From a checkpoint of a small transformer trained on Wikipedia.
Size: 24 layers, width 192, 2 heads of 96, vocabulary 1024, 11.9M parameters.
Architecture: RMSNorm before each block, rotary positions, capped logits.
MLP neurons of a small language model. Each row is named by its layer, matrix (gate and up: input weights) and neuron, and shows model dimensions 96-159. Each number is 128 + 24 x the weight over its row's rms, rounded and kept within 0 to 255. A neuron's up and down rows have the sign that makes its largest values positive.
After each neuron's rows, "fires in" lists the words (lower case) most often at its 100 highest values on Wikipedia text that the model never trained on.

L13.gate15 [135 130 115  94 131  72 102 133 136 162 138  60 127 150 126  97 128 117 133 170  93 114 146 176 105 159 132  65 138 110 145 109  98 141 130 168  98 123 128 123 130 128 101 146 129 104 124 124 102 103 127 131 184 100 126 108 148 155 128 109 137 122 134  94]
L13.up15 [116 148 191 121 153 126 105 176 147 155 128 127  70 135 127 105 122 128 152 164 131 100 105 123 120 161 134 127  88 115 106 148 167 142 148 102 133 151 136 116 125 143 154 150 222 123 150 169 145 145 115 119 170 127 138 157 133  95 126 133 138 124 184 154]
fires in: "they", "while", "when", "after", "what"

L9.gate422 [ 95 155  86 136 144 143 137 120 133 109 113 113 168 142 156 135 122 140 126 146 127 135 154 136 127 132 159 102 142 118  88 130 161 153 139 104 136 100 135 130 129 126 154 121 123 124 151 105 136 166 121 112 200 133 155 111 127 123  95 177  44 111 114 137]
L9.up422 [ 99 118 104 146 128 200 168 151 126 106 143 141 132 139 136 123 121 106 146 120 130 113 143 113 121 139 154 167 131  78 122 154  97 145 111  86 138  77 142 127 156 139 135 139 122 143 113 114 150 133 122 142 155 123 140 132 132 100 122 151  82 127 128 138]
fires in: "new", "on", "year", "their", "her", "newspaper"

L10.gate198 [141 103 103 137  84 159 149 147 159 120 103 145  96 127 125 149 114 130 148 121  82 128  94 127 127 129 160 117 150 128 173 124 163 104 113 172 145 117  93 112 107  99 166  97 147 106 132 108 129 125  87 116 134 138 137 137 142 130  94 106 111 135 108 113]
L10.up198 [135  60 111 128 113 129 161 115 146  91 142 120 113 153 129 150 143 106  95 132 140 144 103 145 144  88 132 124 130 100 102 136 144 114  93 151 165 121 118 137 155 119 159 122 159 118 131 114 143 136 116 140 180 168 136 112  54 129  68  83 100 117 121 130]
fires in: "had", "has"

L2.gate554 [129  90  84 162 138  81 135 105 128  82  93 149 115 158  94 161 130 121 166 135 129 155 127 139 118  97 165  77 167 153 159 130 163 120 105 153 147  92 140 165 158  96 139 118 160 144 159 105 159 130 119 110 153  96 129 127 120 123 109 130 101 105 110 126]
L2.up554 [145 108 138 154 155 152 133 140 141  71 112 143 119 145 127 137  99 135 136 163  97 152 108 118 126 101 150 105 169 141 191 147 158 109  81 164 159 112 145 146 164 123 166  77 154 168 123  94 143 120  88 103 170 133 132 149 145 115 110 109 116 133  90 144]
fires in: "has", "have"

L14.gate152 [148  97 140 144 137 180 188  88 123 114 123 134 127 140 146 151 157 100  88 132 136 154 119 106 159 123 131 145 132 134 115 111 112  73 127 118  89 118 107 132 129 127 106 108 114 140 125 115  87 148  97 143 134 117 138 148 151 139 100 137 117 123 118 123]
L14.up152 [142 143 145  74 117 150 164 169 132 145 140 100 124 137 134 130 134 102 138 184 142 153  98 114 115 161 116 108 115 105 150  96 146 125 174 111 145 150 171  92 114 136 154 110 124 126 105 180 145 130 106  87  88 125 133  97  98 133 114 101 137 137 119  93]
fires in: "film", "company", "album", "show", "song"

L5.gate47 [158 124  66 142 131 142 129 109 133 149 131 114  94 125 115 137 115 123 118 147 152 135 115  78 128  97 171 103 119 113  83 135 144 135 137 115 119 156 172 175 125 145 142 133 129 130  68  91 137 123  95 100 133  78 132 111 173 147 101  91  96  90 110 148]
L5.up47 [110 124 105 122 150 126 165 139 118  98 178 115  87 141 169 132 134 127 119 128 122 128 153 111 166 123 138 125 144 149 164 137  85 131 123  90 118 139 144 137 161 101  99 121 150 104 140 130 134 111 118 168 144  85 155 146 112 144 126 150  88 111  87 117]
fires in: "on", "year", "once", "other"

L8.gate242 [117 117  93 136 144 132  85 158 111  88 105 129 154  85 154  66 124 101 125 130 103 166 180 130 177 107 135  90 105 136 106 102 110 119 143 118 150 119 180  93 105 136 142 113 114 180 107  97 137 116 118 138 146 107 123 126 174 156 140 105 122 108 141 113]
L8.up242 [118 110  84 122 123 153 101 134 103 118 128 110 125 145 131  78 111 103 163 112 141 146 172 129 136 131 154 129 147 163  94  79 178 135 152 125 132  91 143 106 117 138 138 146 119 111 146 132  95 129 148 143 110 107 107 148 106 139 134 131 135 127 143 101]
fires in: "2014", "2015", "1990", "2013", "2016", "2010"

L5.gate294 [162 127 145 108  92 143 159 139 175 131  97 129 130  74 109 137 180 148 136  94 128 178 134 140 125 115 174 104 128  79 150  77 113 166 147 125  92 141 100 131 118  79 138 116  75 121 125 168 130 132 121 108 169 121 103 122 144 139  80 111 125 143 133 147]
L5.up294 [ 91 143 121 113 112 121 168 140 153 114 175 117  93 134 144 143 151 136 126 138 125 142 125 192  74 117 127 165 118 130 142 152 137 106 116 142 121 149 138 157 154 112 158  91 102 131  96 119 169 143 111  97 125 113 120 175 108 122 146 137  98 154 141 110]
fires in: "their", "its"

L7.gate539 [135  91 117 180 147 110 111 131 105 106 136 153 128 131  89 150  98 148  91 119 139 141 121 102 164  98 165 101 105 129 138 144 132 137 139 121 104 161 185 160 114 129 150 114 111  98 105 122 116 158 107 121  96  72 134 144 186 171  79 133 100  91 118 162]
L7.up539 [ 71 128 144 141 149 146 112 178 140  86 125  98 165 126 152 126 143 139 132 140 152 129 126 117 150 129 134 111  99 105 133 162  99 118 149 120 142  93 156 147 115  96 149 132 118 161 100 142 103 110 153  95 179  65 152 137 149 143 106 125  72 160 114 125]
fires in: "on", "under", "once"

L10.gate451 [146 138 118 102 147 120 171 123 146 116 144 133 125 118 106  93 154 140 159 124 143  87 184 158 147 141 115 109 195 102 125 130 130 138 144 179 113 119 136 139 107 149 156  85 115  99 114 140 160 125 122 103 146 119 111 133 138 125 119 164 111 105 179 115]
L10.up451 [135 106 141 104 119  99 113 129 111 104 146 125 136 137 122  93 168 145 133 168 109 116  99 113 109 133 104 111 152 108 107  88  64  76 117 152 156 121 141  81 148 125  92 115 118 123 161 153  79 101 157 119 132 118 161 154 126 149 160 115 153 117 123 100]
fires in: "the", "they"

L2.gate375 [123 110 150 160  98 103 132 103 126 124 135 131 101 121  98 150 135 125 133  96 129  99 128 153 127 105 111 125 144 142 140 146 169 130  69 126 187 145 133 154 108 124 156 108 131 126 152 116 127 125  96 125 152 128 100 151 113 146 108 131  97 135 148 109]
L2.up375 [107 117 124 136 137 138 147 121 144  83 140 137 137 119 119 176 142 127 132 113 156 103 116 124  92  87 170  74 128 137 179 155 177 104  92 124 151 164 148 134 155 122 212  96 124 137 129 117 129 158 102 106  87 132 152 136 146 143 142 115 122  95 107 132]
fires in: "has", "have"

L11.gate127 [114 116 120 127 147 134 130 147 171  97 129  98 140 112 114  92 121 129  96 137 108 126 132 150 167 129 121  88 129 152 111 133 113 129 120 130 132 151 134 201 125 130 115 128 118 121 111 162 114  71 105 155 165 153 111  99  96 130 105 111 123 170 126  60]
L11.up127 [144 157 102  90 107  73 115 123 113 110  85 124  97 101 130  91 139 110 162 144 163 145 167 154 180 133 147 125 121 121 145 156 125 126 103 156 140 133 100 138  76 139 136 175 147 130  99 135 156 118  97 162 152 112 161 144 118 165 130  89  84 146 137 136]
fires in: "during", "cup", "incumbent", "for", "from", "com"

L11.gate192 [117 137 119  96 135 102 140 133 145 104  81 114 145 167 128 147 144 156 142 116 164 174 108 108 118 172 124  81  95 123 120 134 101 107 133 123  95 170 160 165  94 105 139  95 143 148 111 127 168 135 119 119 153 117 133  98 180 141 152 111 122 127 147 130]
L11.up192 [130 118 173  90 112  95 130 179 199 154 138 117 158 128 156 144 110 136 155 108 181 142 121 121  93 110 125 141 105 124 135 162  77 103 122 135  93 130 139 146 149 145 145 135 131 140 116 137 131  89 103 126 198 139 132 149 129 149  92 113 156 138 139 130]
fires in: "on", "in", "once"

L9.gate159 [114  73 125 121 153 136 142  87 122 106 126 115 160 142  67 101 154 134 159 130 105 137  86 148 124 119 109 123 142 142 124 120 110 148 118 103 135 101  67 136 137 139 138 150 120 134 155 167 102 111 160 106 136 149  96 168 104 111 135 107 170 123 159 162]
L9.up159 [134 100 127  94 169 152 129 125 138  79 127 127 128 139  91 123 125 131 157 116 137 121 111 202 137 103 139 135 137 117 118 145 112 129 122 121 168 123 120 107 152 138 139  90 109 114 122 130 124 135 138 121 149 142 103 155  71  97 156 107 147 122 127 132]
fires in: "became", "because", "become", "won", "win", "qualified"

L18.gate41 [125  80 124 144 193 162 123 106 142 154 117 106  99 124 122 155 134 161 133 146 124 161 135 122 123 104 113 128 117 118 131 124 157 123 163 123 135 141 150  98 147 134 140 118  83 118 168 130 199  91  81 171  84 140 147  98 117 159 140 167  93 126 102  85]
L18.up41 [113 106 112 121 147 155 190 172 149 180 130 111 131 132 112 134 116 136  81 161 110 148 111 150 130 116 140 122 127 129 141 123 150 113 108 174 145 155 111 101 121 127 100 118 142 130  70 131 185 113 115 128 105 109 107 113 127 114 123 113 131  84 126 118]
fires in: "since", "during", "of", "following", "before"

L10.gate90 [123 148 123 114  98 104 142 138 141  94 126 138 148 123 125 126 133 111 146  93 106 101 179 140 176 121 177 129 147 142 136 143  90 136 149 151 147 100 159 116  71 145 117  99 123 152 132 150 146 102 149 117 157 101 128 113 141 168 141 105 104 132 120  98]
L10.up90 [128 149 116 133 106 110 142 148 144 103 105 128 161 148  87 115 135  86 139  75  59 116 176 148 141 148 131 128 151 152 148 124 125 134 159 154 137 119 165 127  88 111 121 147 131 171 107 135 132 109 146 137 130  98 104 117 152 162 138 114 133 128 140  94]
fires in: "which", "it"

L9.gate362 [ 62 168 126 121  88 150 135  89 153 116 137 124 141 163 113 135 130 121 143 141 130 116 102 102 142  82 155 100  97 113  92 147  94 151 112 133 133 127 100 180 144 130 181  78 144 123 164 156 141 122 115  88 177 110 105 130 145 116 124 143 118 140 117 132]
L9.up362 [133 152 155 130 138 151 101 121 132 120 132 117 142 149 105 172 152 109  91  91 135 156 139  96 175  76 155 106 125 153 144 177 121 119 113 148  98 120 120 111 154 126 132 101 133 127  95 184 139 101 134  88 137 135 129 123 133 140 125 168 188 142  98 143]
fires in: "or", "down", "shown", "personnel", "organic", "published"

L3.gate542 [129 167 114 182 111  95 126 108 154 109 126 122 154 127 148 148 103 133 126 194  90 129 139 149 110 128 139 130  39 143 143 137 146 124 136 155 137 161 150 137  62 105 185 146 139 124 111 147 150 138 118 124 133 166 129 151 128  98 118 126 115 115 160  90]
L3.up542 [152 131 145 180 119 179 108 134 154  89 164 101  79 142 142 107 111 114 166 194 155 118 103 113 179 165 124 115  99 111 129 129 118 132 127 100 144 123 159 111 160 125 151 118 125 106 121 141 125 134 114 123 106 144 151 171 115 132 110 107  97 129 156 121]
fires in: "december", "and", "november", "q", "queensland"

L8.gate283 [152 148 129 111 110 136 111 118 151  90 106  87 116 126 130 168 136 154 146 138  94 106 153 156 173 137 150  83 121 127 129 121 160  97 147 124 114 134 170 144 116 100 109  81 106 105 148 140 153  80 137 133 120 107 139 149 125 168 105 158 120 129 139 142]
L8.up283 [151 126 159 140 111 168 129 106 115  64 123  89 120 127  96 166  82 128 157 121  94  96 127 156 137 130 148 141  91 129 123 122 153 119 145 100 143 145 143 158 174 132 129 127  70 138 113 136 126  86 131 152 120 111  88 136 180 166 150 145 112 144 110 136]
fires in: "that", "to", "which"

L10.gate427 [123 136 166 127  80 153 106 143 115 110 141  96 177 141 109 148 171 117 138 133 105 145 107 147 134 122 130 113 124  99 124  84 114 168 167 105 148 130 157 115 146 110 113 129 104 128 132 108 120 133 158  96 134 126 100 143 146 179 126 146  86 159 159 161]
L10.up427 [139 117 143  88 147 138 133 198 147 109 159 111 128 157 117 161 137 106 122 134 129 157 102 152 111 144 146 127 154 133  88 139 144 101 111 143 119 120 143 129 136 159 165  68 139 158  90  89 166 153  87  88 146 113 109 109 112 153 138 144 104  93 133 153]
fires in: "her", "their", "they", "its"

L3.gate417 [159 113 133 155 135 125 137 144 148 110  91 118 116 118 102 163 138 147 137 126 117 144 113 139 115 159 132 122 179 117 140 100 152 142 113 159 153 136 141 130 143 126 176 108 131 124 148 142 122 134 100 104 126 137 111 158  95 122 119 123 114 140 105  92]
L3.up417 [150 108 134 128  88 104 112 127 138  70 138 106 130 165 123 150 161 134 116 109 106 156 105 145 140 111 155 139 167 104 158 127 175 134 125 145 148 129 116 133  96 130 155 120 159 147 158  93 137 131 113 141 132 152 137 130 138 116 137 153  91 123 148 100]
fires in: "have", "has", "had"

L7.gate75 [107 105 153 111 130 110 118 160 152 137 116 143 158 104 128 113 146 144 108 112 123 115 131 202 134 112 132 155 135  78 111 112 115 158 138  91 135 117 160 132  90  97 124  92 149 170  78 130 133 162 121 121 149  98 190 146 144 119  85 121  60 143 147 125]
L7.up75 [109 130 148 189 151 133 120 139 151  98 133 139 153 172 148 131 155 137 124 107 136 111 104 102 150 148 156 120 134 132 189 162 102 137 144  83 126 101  97 143 155 135 139 136 133 166 143 164 124 145  88 129 144 109 179  94 173 158  94 117 104 121  98 168]
fires in: "new", "him", "newspaper", "up"

L9.gate457 [ 84  75  91 106  92 133 107 112 115 117 116 137 155 191 129 136 122 138 116 140 138 151 173 122 118  88 157 136  99 146 139 134 124 144 119 144 138 124 167 123  62 149 125  86  89  79 115 123 147 135 140 143 156 124  92 114 148  94 118 135 101 106 156 162]
L9.up457 [102 120 144 165 121 129 165 116  79 155 128 105 147 162 134  86  80 137 147 119 140 120 150 133 153 126 155 153 171  83 145 138 112 196 149 133 176  97 117  97 136 123 127 157 127  93 171 116 125 132 128 130 121 111 112 143 192  94 126 142 136 119 136 124]
fires in: "2015", "2014", "2023", "2022", "2018", "2017"

L19.gate346 [118 149 139 169 180 113 133 145 115 142 130 137 141 140 128  82 101 170 151 107 116 135 140 177 141  90 125 114 118 157 127 131 121 107 112 144 118 155 111 166  88 104 134 175 107 121 113 121 102 122  94 103 127 115 131 120 110 105 153  91 117 106 127  96]
L19.up346 [150 168 120 197 123 151 130 138 124 101  89 146 155 128 128  78 143 146 153 133 151 125 107 105 174 138 108 122 138 141 132 127 108 130  90 122 125 127 129 164  89 164 136 161 130 126 120  92  96 104 106 128 106 111 130 163  95 119 118 121 145 123 109 114]
fires in: "october", "december", "november", "february", "september", "june"

L11.gate430 [124 152 126 137 100 123 116 135 121 113 119 123 124 158 136 120 118 160  90 109  77 141 110  85 155 116 135  74  61 165 176 113 109 139 111 130  97 116 167 124 142 135 132 115 113 174 114 112 117  86 116 111 126 160 100 152 127 165 143 124 153 166 139 134]
L11.up430 [137 136 131 121  90 128  81 150 129  89 151 102 132 132  93 136 154 143 112 127 133 105 143 122 128 112 131 129 118 141 112 147  92 135 166 140 121 134 130 111 148  80 122 106  79 145 123 124 162 114 116  85 141 212  82 148 168 102 159 156 140 142 143 140]
fires in: "down", "began", "duncan", "shown", "development", "download"

L9.gate265 [156 144 159 123 126 161 166 123 135 153 149  91  99 100 117 152 153 138 151 104  86 113 147 108 140 106 115 111 124 128  92 166 144 117 147 103 158  99 153  90 135  80  52 130 148 113 159 131 133  98 137 127 143 146  99 146 110 146 121 172 174 100 137 139]
L9.up265 [126  91 171 102 141 151 117 110 133 105 146 111 137 128  95 164 156 148 131 122  87 103  94 102 144 160 115 145 135 107 138 174 148 119 160 122 111  98 135 130 193 119  91 141 131 100 142 143 130 103 108  82 138 136 141 128 116 134 141 162 176  84 103 149]
fires in: "first", "also", "who", "been", "third"

L9.gate302 [126 109 107 148  88 154 162 106 103 120 131 135 145  87 106 138 150 133 151 144 152 111 153 129 132 114 150 132 123 119 138 120 110 124 125 149 144  81 119  99  93 127 127 139 148 108 127 159 122  94  95 145 157 178 140 156 127 179  30 116 149 115 102 105]
L9.up302 [118  75 181 131 141 141 142 117 111 167 127  97 115 115 121 140 151 115 133 116 108 132 142 139 113 147 170 141  99 109 116 107 110 127 128 156 102 113 133 138 155  85 118  91 158  85  93 173 153  89  99 137 109 153 125 153 103 119 108  66 117 115 135 126]
fires in: "only", "also", "which", "another"

L2.gate286 [133 127 100 146  99 151 109 186 121 118 127 102 135 163 142 149 113 145 134 175 149 126 141 124 137 112 114  84 162 151 138 141 136 150 134 129 160 107 147 154 107 151 157  75 116 116 152  70 138 101 129 131 160 100 103 110 144  87 158 140  81 132 140 144]
L2.up286 [143 114 153 149 159 124  89 128 132 124 140 157 158 163  97 113 122 149 126 140 112 134 149 155 135 156 119 115  93 142  96 132 145 119 140 124 132 102  83 111 141  91 137  94 138  84 170 126 129 124 136 107 118 134 170 113  89 149 141 124 150 136 154 108]
fires in: "the", "they", "these"

L2.gate131 [115 120  96 101 118  95 113 177 118 110 159 112 108 157 143 103 107 119  94 151 105 169 108 137 120 123 126  73 185 118 116 133 115 138 125 158 101 142 116 137  79 134 161  72 133 109 118 144 132 112 141 145 146  85 170 106 156 101 126 122 104 202 146 102]
L2.up131 [146 131 139 155 143 125 155 103 119 151 132 127 151  98 123 121 160 142 183 136 143 126 146  96 122 155 173 139 128 102 128  99 135 133 127  98 120 146 148 117 169 116  82 112 154 129 163 157 104 133 127  87 156 169 112 179 108 141 175 115 153  85 121 110]
fires in: "the", "they", "there"

L2.gate116 [107  96 132 106 171  88 136  95 118 122 121  98 134 123  23 135 153 125 134 130 111 128 139 133 118 141 126 144 154 107 130 144 140 126 138 140 152 113 110 102 115 130 132 115  79  87 106 157  96 124 136 104 161 127 159 142  97 120 121 133 139 184 114 142]
L2.up116 [131 104 100 127 105 110 123 120 163 130 118 133 150 131  74 112 125 132 116 172 152 130 150 137 130 158 119  97 128 152 136  91 139 165 129 123  85 139 137 173 117 133 183 126  63  90  75 147 104 125 119 177 129 175  81 110 100 129 112 123 124 109 128 130]
fires in: "during", "family", "because", "become", "became", "later"

L9.gate298 [145  97 113 122 113 112 114 147 143 109 133 132 139  83  86 151 148 115 117 119 106 119 152  98 150 115 135  92 141 146  94 161 142  93 156 150 171 136 152 157  69 120 122 113 166 103 157 104 137 129 145 147 181  91 127 131 114 178 121 137 114 109 130 112]
L9.up298 [148 102 144 129 110 113 109 121 148 133 152 115 157 112  90 162 110 111 145 108  76 100 116 113 159 139 123 128 134 130 118 143 130  98 133 144 165 135 162 153 102 115 103 152 153 125 116 114 111 131 149 148 158  71 132 130 146 148 125 132 149 124 139 113]
fires in: "which", "that"

L5.gate61 [ 42  81 121 124 163 140 113 124 105 141 176 101 151 149 114 128 140 143 181 140 132 158 146  99 158 130 141 108  85 138  83 124 118 111 106 131 118 111  97 131 135 167 144 125  85 150 138 127  90 131 115 134 137 178 136 126  99 144 137 134 116 113 114 128]
L5.up61 [128 108  87 106  93 128 120 123 156 122 107 123 137 122 144 104 161 124 141 142  95 162 116 123 156 123 169 124   9 119 139 117 134 144 127  83 146 119 118  89  95 127 124 125 116 127 109 151 124 171 128 125 121 192 106 161 130 133  98  85 120 141 120 156]
fires in: "used", "became", "using", "for", "use", "become"

L8.gate6 [ 97 117 148 151 125 130 101 100 139 110  94  91 163 160 102 140 149 121 130 161 137 165 139 101 154 132 110  87  92 134 126 129 147 163 132 134 112 116 119 204 152 149 144 125 140 163 125 125 142 147 126 114 130 155 139 137 163 113 116 106 107 169 147 151]
L8.up6 [100  67 163 103 176 138  90 132 166 163 120 135 109 132 137 116 112 127 117 123  58 145 144 129 142 144 132 131  87 118 179 124 139 116 167  94 157 101 157 166 138 164 106 140 143 145 102 145 134 125 171 104 127 103 124 144  88 141 131 126 117 122 165 127]
fires in: "during", "under", "between", "australian", "when", "australia"

L3.gate289 [120  98  93 102 163 144  95 150  59 104 128 105 167 180 115 135 117 118 112 154  81  94 125 151 114 113 178 128  79 115 159 171 175 137 112 132 107  98 103 112 117 135 119 134 142 180 120 141 124 125 163 162 119 136 118 141 141 137 104 129 137 126 138 198]
L3.up289 [134 124  94  86 166 115 141 140  88 101 121 122 150 168 104 115 145 128 137 103  90  89 131 170 126  92 176 119 105 124 167 150 177 149 143 117 140 107 113 127 135 137 108 119 128 159 130 156 131 139 134 142 146 185  99 114 116 135 135 146 101  96 116 174]
fires in: "became", "because", "according", "become", "occurred"

L13.gate440 [113 150 157  77 139 123 136 137 117 103 118 112 145 118 129 113 128 127 142 161 135  68 142 117 150  92 165 119 138 161 140 128 136  91 128 143 114 135 140 124 148 101 139 113 112 144 116 125 156 133 112  96 149 144 169 149 112  89 131 121 121 150 132 152]
L13.up440 [ 93 130 122 104 141 186 111  92 142 105 130 161 174 128 139 173  87 137 113 133 109 126 157 151 114  77 145  89  80 132 109 152 190 135 147 116 126 120 136 125 154 141 126  95 119 134  78 159 119 118 124 128 152  99 132 134 113 146  92 106  97 122 129 129]
fires in: "to", "would", "must", "tropical", "could"

L15.gate494 [140 109 144 102 150 118 155 121 154  90  72 151 102 114 103  76 137 147 110 107 172 167  80  98 100 137 104  81 144 125 119 179 131  99 114 109  93 102 132 163 118 132 118 148  89 112 116 128 144  89 105 133 143  92 162 131 167 141 138 131  70 101 127 132]
L15.up494 [ 95 127 135 159 164 105 101 105 167 130 129 105 147 198 159 121 163 130 127 138 159 129 119 152 130 142 105 119 126 106 139 164  97  89 134 138 101 124 197 151 127 120 133  95 152 139 121 114 128 113 146  83 135 113 149 142 153 161 134 138  83 100 114  84]
fires in: "on", "after", "june", "once", "october", "november"

L10.gate267 [146  90 107 170 124 111 111 173 139  95 103  82 121 152 119 138 127 116 100 121  87 123 122 144 146  75 157  76 139 157  94 111 131 135 108 145 158 119 162 150 137  92 163  75  97 169 107 138 111 128  91 130 163 155 112 111 164 139 119 147  82  95 110 139]
L10.up267 [107 115 130 189 138 124 113 143 147  81 102  91 111 172 120 139 139 111 125 138  71 111 127 163 144  88 149 108 122 123 149 100 113 143 109 146 153  90 169 129 158 106 153 112  94 169  92 154 101 123 105 137 137 150 125 133 150 115 127 123 114 125  90 125]
fires in: "had", "has", "have", "up"

L15.gate98 [113  95  71 102 190 157 153 132 116 162 109  94 117 101 122 150 155 179  87 140 117 153 149 129 134 133 124 107 144 123  93  96 123 106 117 122 114 158 132 125 100 107 115 130 139 150 103 116 119 162  92 115 174 152 119 152 150 144 146 136 124 125 141 105]
L15.up98 [135 167 144 110 114  65 103 140  95 138 151 126  67 100 113 150  96 156 122 154  89 119 146 143 126 154 136  99 145  84  83 107 149 129 132 165 138 113 107  79 126 134 118 152 142 120 102  71 126 164 116 147 122 186 138 157 110 127 138  88 107 146 114 112]
fires in: "for", "company", "revolution", "from", "eventually", "revolutionary"

L3.gate503 [122  92  76  92 127  92 132 124 135 136  93 105 122  93 122 102 114 130 142 163 113 160 136 151 110 136 151 144 140 118 172 118 134  72 139 106 144 123 175 148 140 125 157 132 130 122 147 137 138 137 113 103 168  91 126 150 137 117 102 161 149  89 137 132]
L3.up503 [118 148 126 110 160 130 124 137  82 124 166 141 136 129 124 122 107 119 103  52 131 118 120 173 159 124 115 145 186 123 133 118 136 149 119 132 107 144 141 139 173 131 118 130 136 131 140 119 123 121 135 123 107 147 139 140 136 137 148 145 112  39 118 119]
fires in: "and"

L3.gate151 [138 119 106 128 145 112 132 153 166  71  99 143 145 150 134  86 161 156 148 109  91 148 132  98 115 115 156  98 116 113 142 139 119 139 133 127 101  78 143 193 118 104 126 119 142  99 123 119 170 101  93 124 142  85 134 112 164 140 111 130  97 145 101 174]
L3.up151 [118 114 103 139 154  88 129 148  94 154 147 142 115 134 119 124 100 136 120 146 127 172 128 154 174 105 152 145 130 135 117 157  82 115 110 113 107 158  86 147 146 122 112 130  88 128 105 121 146 120 127 160 166 101 171 151 198 169 153 117 110 129  64 125]
fires in: "on", "for", "once"

L11.gate369 [ 76 101 116 108 142 105  94 109 175 110  75 108 131 144  94 113 127 143 141 163 120 166 159 152 154 110 122  79 102 140 106  92 149 129 143 130 138 133 166 122 159 180 130 104 120 164 123 157 103 117 145 112 131 149 149  98 144 134 108 122  79 106 141 135]
L11.up369 [141 119 114  92 139 104 118 112 145 179 147 128 140 163 126 168  93 113  95 141 117 107 116 168 126 148 113 139 104  94 136 110  82 112 109 125  68 108  94 109 121 153 126  99  96 156  84 109 128 101 108 129 128 148 119 131  87  92  90 126 130  84 157 108]
fires in: "after", "before", "under"

L19.gate389 [111 105 193 120 140 121  92 107 171 115  80 122 134 146  89 106 149 167 100 164 112 124 148 142 118 112 119 151 145 189 111 114 105 182 151 160 129 141 163 100 116 129 131 120  98 116 145 111 145 121 122  88 157 119 130 130 144  82  60 160 161 120 120 117]
L19.up389 [129 143 130 145 130  73 154 134 151 127 129 133 163 135 103 154 149 124 132 125 140 138 142 142 113  94  82 139 143 123 125 124 122 139 108 115  87 118 150 159 131 154 109 149  98 145 137  94 146  98 113 131 143 130 129 144 138 121 149 112 140 134 110 145]
fires in: "under", "named", "near", "nearly", "goal", "upon"

L9.gate295 [122 160 105  97 116 125 115 147 134  91 123 122 100 116 107 149 135 156 131 121 125 185 103 134  85 148 130 125 158 121 126 129 137 132 162 138 107 113 133 176 110 131 113 110  87 175  88 111 143 110 129 113 156 160 124 150 119 150 135 146  73  92 142 133]
L9.up295 [ 98 128 112 119 110 102 121 150 111 112 118 104 121 113  78 143 121 138 128 116 134 173 101 162 107 138 132 149 154  94 119 138 139 123 138 150 103 128 115 172 165 127 118 131 123 162  94 139 139 140 142 102 144 131 121 148 135 150  97 125 102 119 137 163]
fires in: "its", "their"

L5.gate232 [114 120 102 108 127 132 128 151 128 109 137 143 102 137 117 131 124 125 123 172 125 136 118 124 118 120 140  87 124 130 112 131  92  72 123 169 114 112 147 171 118 132 173  76 118 128  97  87 122 123 130 131 153 109 147 145  73 120 100 138  80 107 162 125]
L5.up232 [140 114 170  82 120 143 106 110 157 120 130 104  84 164 114 141 135 135 107 138  96 113 122  95  93 138  98 105 104 116 125 128 153 105 143 149  83 130 114 124 121 126 135 108  94 151 108 129 135  92 134 150 108 134 136 126 109  26 108  90 132 146 160 142]
fires in: "after", "during", "before", "august"

L10.gate82 [114 112 102 102 116 107 191 140  93 125 100 109 123 100  98 100 126 129 122 136  84 113 147 128 127 139  97 102 133 144 126 112 173 135 140 111 134 108 133  76 133 103  81 127 152 104 118 161  96 131 132 121 125 124 118 129 147 139 101 145 112  78 113 112]
L10.up82 [137 153 145 143 128 131 167 113  61 161  90  97 130  89 125 146 156 141 119 152 124 116 119 152 107 135 102 130 132 150 150  91 138 133 147 116 106 124 144 122 149 116  95  94 142 116 122 132 124 106 147 140 123 145 141 153 144 133 121 160 140  84  95 115]
fires in: "also", "only", "and"